config = dict(
    n_layer=15,
    d_model=256,
    n_head=8,
    n_kv_head=8,
    head_dim=64,
    d_mlp=768,
    vocab_size=8192,
    activation='gelu',
    norm='layernorm',
    norm_place='pre',
    norm_eps=1e-06,
    positions='rope',
    rope_base=10000.0,
    rope_fraction=0.25,
    qk_norm=True,
    attn_scale=0.13,
    bias='all',
    tie_embeddings=False,
    parallel_block=True,
    init='normal',
    init_std_qkv=0.0314,
    init_std_o=0.0,
    init_std_up=0.0314,
    init_std_down=0.0,
    optimizer='muon_variant',
    lr=0.0174,
    lr_mult_o=4.0,
    beta1=0.95,
    lr_head=0.0102,
    warmup_steps=0,
    schedule='wsd',
    decay_fraction=0.922,
    decay_shape='linear',
    final_lr_fraction=0.1,
    batch_tokens=131072,
    seq_len=1024,
    doc_mask=False,
    train_tokens=786400000,
    steps=6000,
    dataset='wikipedia_en',
)
MLP neurons of a small language model. Each row is named by its layer, matrix (up: input weights) and neuron, and shows model dimensions 64-191. Each number is 500 + 50 x the weight over its row's rms, rounded and kept within 0 to 999. Numbers have three digits each.
Before each neuron's rows, "fires after" lists the tokens most often just before its 100 highest values on Wikipedia text that the model never trained on. A number after a token or word is its count.

fires after: " " 43, " and" 6, " his" 5, "s" 4
L12.up333:536545551528513540557496490506538571511618448472527568544495516435509458551419530457472472509463384430511605499454487543484528459526444371531522500542494418414580558468484469496425597481466453511445477527490520543440462505415458498597516450503480484460512541529524518434537395544525465501627477477574521470470552515390565482513481537508533519547530435518517513456543588569459513558501

fires after: " |" 25, "-" 12, "|" 6, " D" 5, " second" 4, " Silver" 4
L6.up160:510479383429496538446487466553483477506477492445520484548581620568527364414456454487564608561501494515543460483417447493521476583496529481425520526509510463514549476468517543423440455535484521461467556486562440463368509663505507511480524431442529468553531470581412574501528584492445550525503487484503574629508479415463545530512542514417557506478567485516333594442574445454470488393475

fires after: " Mi" 18, " Bra" 11, " Gro" 8, " Ja" 6, " Ca" 5, " mi" 4
L2.up731:556504566542478547526530469428371593603521570479541474518484538395554514453491465637430346428401554532461478577562355536465442533480476425447454498460405519487516501534550452479485501525407431518511460433489535546469558523512559467507500450453506603506481511524549498500559550533460453529548443560537519494424464475430486487481483446448583500475540543503447581479515458482460526507527

fires after: " E" 19, " Em" 12, " Val" 8, " Al" 5, " Pa" 4, " Ma" 4
L4.up445:558574501571539473484529440434491514527579481550445384381531577441506517574455472506410420512546499444487479516452573452526501449524548524636605456498503530551468563510495423454510477511542465491459477406483516483498610532479414525432544439523478594515488525458542534452593475564489546545490552492466486508451479487426476507456459461405528526459626447452581530529448508497503528516468

fires after: "s" 18, " in" 11, "-" 10, " un" 6, "f" 5
L9.up255:440457539534436471556596529573523466462424413465517460509472476510429566582489459555516546540508517512554570519498490560449408490546557583490554522565421429428590465437528432453479532397582473570599521375488464542471489466427504547501511448479465388462516454459497503478485520569535564493481424454575495467499532542448511546503455513467527476522483504503478681543491521495575518470504

fires after: " " 57, "s" 14, " C" 4
L10.up244:562557535389540409491615502500479541538540535564531536458467473459541537545443509442542482414534424499429529486457439449449452469494460377553572481495557499582537518530502449542482522434531480543451517431527530504359472529547487516548566493385523479423651542513469538531527558574505507454490387526533552504441505535496490519489458495612525522487462441477475561491456508510471511465502

fires after: " " 47, "-" 11, "F" 7, " St" 6, "n" 4, " F" 4
L4.up138:440472480530566526473511459552489566447536527540490478540524442429482567460538497485535490469528504506562542518489582542452460503465484479522370471454483588450482535471483522483511648506541556540489501460568553552448599495457468503463472464458517489557467441454534518610516570478535487381537512522544484437540504751525514498507462526500553504439511524486404459463539523586400419500470

fires after: "s" 26, " re" 15, " con" 5, "S" 4, " Con" 4
L6.up650:488562474596440561449554533478455433534530513424482498469480582452448502499499579501397529489515504512485514503449566505486493450565492519549443500534551524496483482553509437495463476459609467461456516476440432547392507374524418447448477430375499452563504532550553551377534588486473514547473542517481493581494568539540566448425343549474538459446557395449454495568460474486518558508536

fires after: "," 23, "." 22, ")" 6
L10.up138:543466454542559453471552482553443504526426510500493537517453567461505500411519445514458540498556424470556452549447429519453454568475413475485431538429528390568454506538452438491446509550553517523455467516512485452511464451506550525433488461488549519488497445472541536461529478436540339490449503439463485582473573433542471417426362494495484526469551563496433531408488474410580535557475

fires after: " the" 23, " The" 16, "The" 6, " this" 5, " two" 4
L4.up358:458500524447486484486537565489503441435446525482581509465523562480539562494535435498490557442459535529511534487476479535427471456491583533454433537419533424419542476543516416566494516450447429401499482560422567397481579520487613422469476416511433520540484460508545396538446450499535442536496499490503565547409514499479544531493470305404533623534559545558609518524586547501502511504505

fires after: " " 53, "==" 12, "s" 8
L11.up1:501569486506440485496522539561464467527538489523466506469430512603507453530539454516493452533528447416590676458452472455504499502567442497488559513476528613515508530492521476530528528390481610544573485528503601476445476469526466533401545495470435473525506567478564622537529430502534423524420556483544476529571567501502553542448490323519461507481502512442483472477451506458461481477505

fires after: " in" 38, " " 22, " In" 13
L6.up388:422481474503581494508565473594556547549497453497545498548460650523525617449481502435532556508443539554539481520530475465550447483543400484474469372477503501440516481580473470594508498510450509495515552495472507446459455453413497515483486462476446453497511463573477526446516469642500598592468498519634543507496485441465535499605552472503509478408501516450321499476481518510463552513540

fires after: "s" 73, "is" 4
L6.up758:439522487427480549453578578418495477459472515449474516491461576547507520568491602460401478458522491537514416516557419489468427553537415363512400553475516538495504468559561480519534559577525467564519425544533463526498457439454532496518451598514426583418504531433475550502502488616486478442496501447504513482476569523458449503517487554555621484509522560557480537522493476490615520449497

fires after: " Mad" 25, "s" 16, "tr" 6, " re" 5
L6.up353:501462571452507481496526428458483534539588508496467586503544559533601588529482501533521494475562534427442555466446448492560573545499472471493400478472508449471474476474455555495515435490524484506465549548491514553453513598525522438460437513420557518408528567535453554447469618460499528496474510522480473475518518444467526481557415468568464623477516474538631524481486516459560532540470

fires after: " " 50, " (" 7, " in" 6
L11.up636:460523480523514498484487502349490509446441492398413543501572510503559581504588473546436580547592526455489467486548500511466515422541451373467525395505546562559386525460528526541571472550535525525529450534555523484487476527464545404490489482424572495575473527539473430502519530529465423523536444493534406420462505512510519471469496431546500563441475510503516530406501566477509525500531

fires after: " " 68, " pre" 5
L11.up346:508545495516421570418535465450524473436496496535558450472393451495505527459501601409488488444546486549511465418373553503557497423417433464395513458530532425438451482549468522512508512542489503428471533529531608455596477596496586576559466494461471513566516495537480596546464568471439514359488565566524644476522498546512442466556462375570472511513463478554463413469410599498490461465520

fires after: "s" 32, "S" 10, " Hu" 9, " S" 4, " Wal" 4
L6.up341:440510557462502567623470510565555461479542533419413501435529560477478406501509499508531470468528439428536601548468522474595448480489443425580437447434533549467461512415577445499514477542606493528486494554354492494448536496508533565556457578529460478534615517475562453478474522460569457530453515472497516482522530476507409465538468554513503448628522458455512476380515461502611591566473

fires after: " Mad" 27, " D" 14, " B" 6, " |" 5, " T" 5
L4.up433:523531486531472482477552461528524490521604509513516460546508500451566514526524527517431544416473432570624478494537530378525554475497555496456477505528440553501589459469524407500488489574509540482525513553510490431445480505485586540586579511406536518455449588517502497460535457520499499510601492421562470524486371470438501563528492452426563586505539524431442530571537430440521511436599

fires after: "\n" 29, "---|---|---|---|" 12, "|---|" 9, "|---|---|" 8, "|" 7
L4.up493:448547467491483406482482495417486589477432431510544367527487498433469473486509507481336469528540455490435470438470553524441501480471513532411487413550457488494479560496470469468486511511518514488439456515522495488502461522505539449453492438535488474446455496441581458449440505462438452476500443464528536491528506548484505513408521367509566488526440539511489503473488465456533539596426

fires after: " " 67, "part" 6
L3.up428:463520418522534490554519485463450548536581493595462580414495486517559497557521486512500570540478523522582431549574482487498452424506561530435494462500517436498446527497506479582552520499508393451525466434531558564472485465376501467554543521511603562546539497510523551489583410563468574529527499447475498514498481485512481543441461509369492549551468522425457527513494399605514479559389

fires after: " " 33, "-" 16, " \"" 6, " the" 5
L9.up574:502579489458545445451537479426541541421534543566550562421588491544538560560424465477494605569511519428513542536444470537434458401543502485442542478522507520390475537477520440458484675492504510446466489562493440444500438549491453489365546449474537484557421484520551551489453471598472484449537429526499480484403483574469552493479511538456446477532502437468460564477594576487486520484539

fires after: " " 46, "'" 5, " the" 5
L11.up701:542426482467605514433420517421456480513452463445568537377530452515466494479546434534424441612531430476476458529474478495406510457484477486493515551590454534403466459480542440601470496517475531505465382543468403484490417467539490450463509519500512446564442478553538557555473445540526544555456468506543588483563474500503543481540520402480372488471547522520465463490485563520471460509510

fires after: " the" 37, " Los" 9, "The" 4
L6.up419:543532481517586537523353520471521564460564477488503493544485528483444550526508408505467516368466599594486497445471437501521450577499482521501464490535581477532557515590573459553443597526568537479470476503540505500529667458396507514545532522511463439537488565548477509452405456451510544604516427399426490487530528518574471530529522418509473533530443466473566429541516507493548429435438

fires after: " " 40, " Pa" 6, " Sa" 5, " re" 4
L2.up119:554443553485482530516615519521501526512492493566483513490597530471558523492515450422502558523545555475500509533537535522467518662450415561493516459540496522426604524515515475436507505473453532563550568557506442584565567506536559536455517513522520475542456502491594570475487513618446480505503553586517504546421434501492487493488468491384573503466494471485556505566560514594543646480543

fires after: " the" 49, "S" 9, " The" 8, " " 5
L4.up400:478494493533516461515506505461505456627514493545486404506471491423427453557481539559495503517428469539524513454555563498469474391523452512481513520376487443475500510470464560468508520452502541494521420513436547548509521525520427471480438553559629540509478525574532372496480550509487436506398506501450513506453683512503477471524583293380549601624520491619538502463474531485429549518553

fires after: " " 41, " Con" 8, "-" 5, " per" 4
L10.up674:498561548459410489452549519472474524523608434514522558594428490458493623406516529444606504502445524468492463467476550487438527471605570447431541566505527527471511512457488487341439525480479503475455558466507529464495474546528515575455675494428536546447452508538546524455465487552428418502511440491485480507522381551466468498503467467475390469541545518484529593553514495472466407543509

fires after: "1" 38, "---|---|---|---|" 12, " Co" 9, "|---|" 8, " co" 6, "|" 6
L3.up641:511577543507546490507528476516521502427522471603551434523481455494528407448589490403407479533494519375490531473541437397449484587548423553469441498477471571572447540531536437484473612490530563493465511539483448529560473559499512529465469454525520450457540472455469470534491497399590536560622504436484524571519512455415496506415520568514437473541463581532581495540435448476544496522465

fires after: " " 37, " in" 7, " re" 7
L11.up422:523488475508459597465473543518458534495568471496593459457536433500500546521542511533554552482433445457497530480461458435508503550610343454492396494500519443439568546386457486509418524422535544548498547452389527502409502499596552526472512552480594499593563503417543481584482429652478532469547547501488524517550462424514588462523458500450472534448498627512526601482467456547473480448593

fires after: " " 44, "-" 13, " de" 5
L11.up289:531511535495571497574551533574524494545528514530407393495503547554474469548584508584529577470470390542609505487491493526441472516477401555460421441532483551399546634536519426536525471495482488560390433461494555533523503501490481591500574456499507443511507620516451448580459489485429496485526496535492493511522478500509525524429561522413501512512549518483532519536555409538494527428623

fires after: " " 45, " (" 6, " Ra" 4
L10.up711:537553481496509410402529496454496492521426548484516457492526444554555537478530550555481529418476456536534395477526489530508488447522579592463440510448552532539503453507511520554483579490502505484508622567485532528519496456546460516509544503495493543451487567570489520497495500626515517575572439501568506544526510468467487502475415592584528582506538486543434499521485464393496576363466

fires after: " the" 36, " The" 13, " " 5, "The" 4
L4.up582:523584534370599464496586442553562426463473568540542434524488632557486593461497493551531558478506486503589533610483502496476464505485469487536540431425567485518580457501590573490538597465467484455550507488447489548487492555527628529532493544518525439416515439492455467516539507476483563483484394509576570531415449485443599551425531507528459497561550530567586500553432470471480502488462

fires after: " " 32, "-" 9, "3" 5, "2" 5, " pre" 4, "4" 4
L10.up441:523395489433503475456509487487428534489367482509468404413460518538483541466564488491544594563489520468542525484550524443469534566503548475567554565596511561403506435535545538504538478614546559601502441475479539524522538484492468486496535441586470424523559435501453557539501464510522501402520508514555588565441493647507514388416605485504421532441474521558473557539441562453432472503517

fires after: "s" 48, " F" 7
L6.up740:438507654408524584506539473415512397501487487496527524583469520501515448487569418544447551463461454397506511485502538547474449656504482510458439571540526430496481553485402547491516506523530496523498555458492554523493534443517476413479515545463531588432543532540483538502521602567326511491403480527558413502498510486540457507542547504517522537454463482534473445543493453555542523471534

fires after: "s" 50, "na" 8, "es" 6, " Sal" 4
L6.up362:433554504515453518466504454499465400519396552448462518514518526458591465517538466479375484468500528497470459533466541466483540507525568446505460504479516552482456585506527424558466520525466590493474461508556439465605537510484525411449527577432548557434518430545439555487478603548526499400481585461492443555468440525441493532555510612544542531588540453589551473458508499526580519603524

fires after: " United" 23, " the" 18, "." 10, " New" 6, " Co" 5, "\n" 4
L6.up554:521488492574428469548447507405516536506492522504449409510492550476518574461469448518363563368483305502540487543572456491493441478450482462503554479532504400473499554658482555393466564452531455571593517508388489448478493541499470445490516545405427442455475539502496457457554520429535530385488490518472528541431536451405525550430552338461520557518534534534451554520563505532420492490546

fires after: " " 53, " re" 6
L10.up731:563448401537559478530463455455562502481504514498552407493574439583521555534538498587501488513510481529554524417448466571552551524516490404455518558574510616471480478551488526466519434453448486519604573583548573542493473454475561465469621472479573516572456505593540570545538591514495526557479452514542513520577472539551512491468520457576454562441559549545498498491432471530440378450607

fires after: "s" 16, " to" 12, " dis" 10, " a" 6, "′" 5, "°" 4
L6.up521:519512486482508610475530509466455448529578428560421494494414501495570570519575466481448471563572425481439567461463486447498487553607481492509447523526554523473566463462577429474506486516571543408468497508456421513515533482524515476494456451587428512420446472527447480462519439473447527584537427480552441492458449517525484378542520569518570490540484474525507524528498416518553405539524

fires after: "rig" 24, "G" 9, " due" 9, " led" 6, " Su" 5, " N" 5
L2.up353:586492391541471508437537535520476612488455536511514555545623425506466548488468468460515434504576432502455576563424580517496505431491539467467480632494431500562496671625447521523496518568473491523471551476564527564463592438533451534453441520474463479401603508492489479551457524630477560559463510540450504537542568492486499463560532537530466480503516487549465490473495483442618480523532

fires after: " " 42, "ka" 11, " to" 5
L12.up701:562457489511448568516560510506347530423573522565463518505545561410445557500533525529501521498508466438530486461438607485456455404475524614423591517424562528444556501527582489439427501567500518546463430462477510510543507507514519511526528432561430484517465527438459563490590583525435582510533459401470475434356481534507335531429446509421437558564534590481473534515430577437464497489535

fires after: "s" 42, " re" 11, " Sal" 7, "ym" 4
L6.up522:409536614534506493481543533506432421405565517493583483512500543535519454510508474477493517461499384439463589548544454540509442450507454511456489513523566470437510522420535484512451493451528455484491490550515386455484535583532574456463448582552485474576453558631494501514557541527500480467427430456464505561456575624425473466519510563540547580475454530395500490523461440596531575443542

fires after: " " 51
L12.up703:469425496504472532470489549522496505512529500531517503457492518397445514487571499571565457518521408459615511327526494489475488474555525427538590465505536524542435523465504437578613491433563505469448473485592462550549431441434387481451590470510503520485507484564495533453578557516390488436459429515461508552494438530546491524535529523454382461501500563415467478517459554500585487514431

fires after: " " 54, "-" 16
L11.up94:467550481495512560542609523538491540520572427552502580396468526550470466509444580492482455505513562477529466532415529447503424535437483459515447496444460460441470538430481492523453624547416427476541559517471597573546535537486544433465495553439521505509500507482486471510457483460418467604540452539586492476509477576544435436464477541494449518414416506497582452449518552452478485476514

fires after: " the" 41, " The" 11, "The" 5, " Me" 4
L6.up587:552493462482485446434463549478557511557547494530416393469406510554452545565455473496430472492429473531556464510565504537552425527484490548548472443341470512493553510472534550538388562448524417481524511501476562500483547474482505500488494421472554524483384492520407564548464552466433563504550578496469481552472470488550499487490438462504531553604553519485417511546476451487550484493485

fires after: " " 73
L9.up377:448474472527591540480574557473523460517537569539471573373469461476490543442497485563455464460477532335434471379465462549434457441573541520531486494569484519508508552547489507526451587490502511529490571429611513525519498533448484489549474465455515516535455510597410499472508528470548566517563482499502524546571436481349528516489474515475455459499480460489543466442504505533502539413505

fires after: "2" 30, " P" 12, " p" 12, " " 6, "w" 4
L4.up128:511344504475513455469470543475515500528441507466464444419512487453456497531522469474554387514451534464435421581451582516557524441470519500547476494474517505514551482448539495503503591427337485530472446552472509500464486561517527503534479535432501494552517513468389485469463516568485505491513429545508512495498538514506476536563560476458472438566532503412516573465499369535476599483560

fires after: " " 48, " O" 5
L11.up129:455491473505407528514526393469508496475525483449527538517452520525426484494466577511455532401461502420507539454372577447535572563496411411433516528512481470440430549469482449537464637492592526511527574476497491555502602562536512404505535512554510470533508529464505517505503539533398476435464401562562576500464491582385451432470507534575548468455504500490564442521462519492431507554453

fires after: " " 42, " p" 6, " (" 5, "w" 4, " P" 4
L10.up170:497484497522421519497441448512434443500529492439524458500478471419438551483548446516480503510487455466510483488475571453484509447517555615534473493610492497454464579503530529492446435505521459510566531532533447448564446478491485556510544499518481475478634517601394436510417502478537441589455472447624464449541579512492669510457556459439548480507546546469553471501536463499437509499589

fires after: " " 43, "3" 5, "0" 5, " (" 4
L12.up705:525602515572534491487455562547547551500557472540456497373478436463395516508501491578493445459512575469498480449510511527485403441481512388572536528486482500504535508513485467504536528486512469489527509477437491522502488547511520492406593444560609568541480509456515577428467494472535547606527581525598552468479652639502495519486527503478412523404468508562429478564460509545453500377530

fires after: "s" 32, " S" 24, "S" 6, "ka" 6
L6.up127:532550513489451470489523477444534592507610476525468409552556524647514523422447470483411499532558553413497476541598450452526464503514485435488511582476484437520531481480460481496448568510490527496489487482579390445565438535484482588446673529496503515499496593509592482496566482484428473440501441518573499566526493512337576473512484588590529532438537615469489485428532495533580537496446

fires after: " G" 36, "S" 13, " " 8, "G" 8, " On" 4
L3.up122:506458401538478569489452491585589461505477568522503469524423553405413481476509512581522439460499460434502530441504429476546467492445541565509532435466409502444530450392426554533466500417553485498487505510529519548423480425438491565568526493448427470450536432559495476518623456628535495389533574535492380526542540584537456511575518516430507441489578542523485349528574562556577564516488

fires after: "," 50, "." 13, " in" 9
L6.up672:490434557504564488563537488490479454525468518406584522522474555595503473474515471455552598517536601491480573461565482478504447522637409489487479549493523545496473475444410505495453535523525471450499477545494546506440530557559495545530481434530459524509481391527468522336515514541508467537389520497647441507509450491528603447591477436555528599513576530476459446434443529553502477451440

fires after: "s" 43, " S" 14, "." 8
L6.up753:520454542465424503499563451469546509520585459449543530493488573454515488572530461528434433415432493459463543578502526468559473533536387512534515498426428540467551511498451493530544482580548421482496477471490464493467493602508405533481444493516553469450513535543545478432550510497482575513459583415448451366562481495512488432508465487478508446379494498530482514482476365544529496477501

fires after: "s" 31, "-" 12, " S" 5, " (" 4
L9.up124:493503403448526543466531562426605464511497408386489487567476591484508503510478538529519482418550578565489610505370386552460434587486569463458496483453554500504567543457482506431576557470394469448509632486546483479529451543466442470489613589440472471476502493480508466559401570519504465482517463506539499529502520621538536534451516473559487587539474497493550533402482426467492500494554

fires after: " (" 26, " " 11, "-" 9, "P" 8, "C" 7, " \"" 4
L6.up642:554478373445495424517390471533473523450485450506428498424512522518508518502490554495498494545538498480520446454452456528472534463443479533470550618510572550521456465583459485500557469549549511494480491474454446453502559567428473568503572495464527489568473568544589510505466469473573480531620426579547516524493535451503461582422559497432466509541370526493496432504491525512560535483527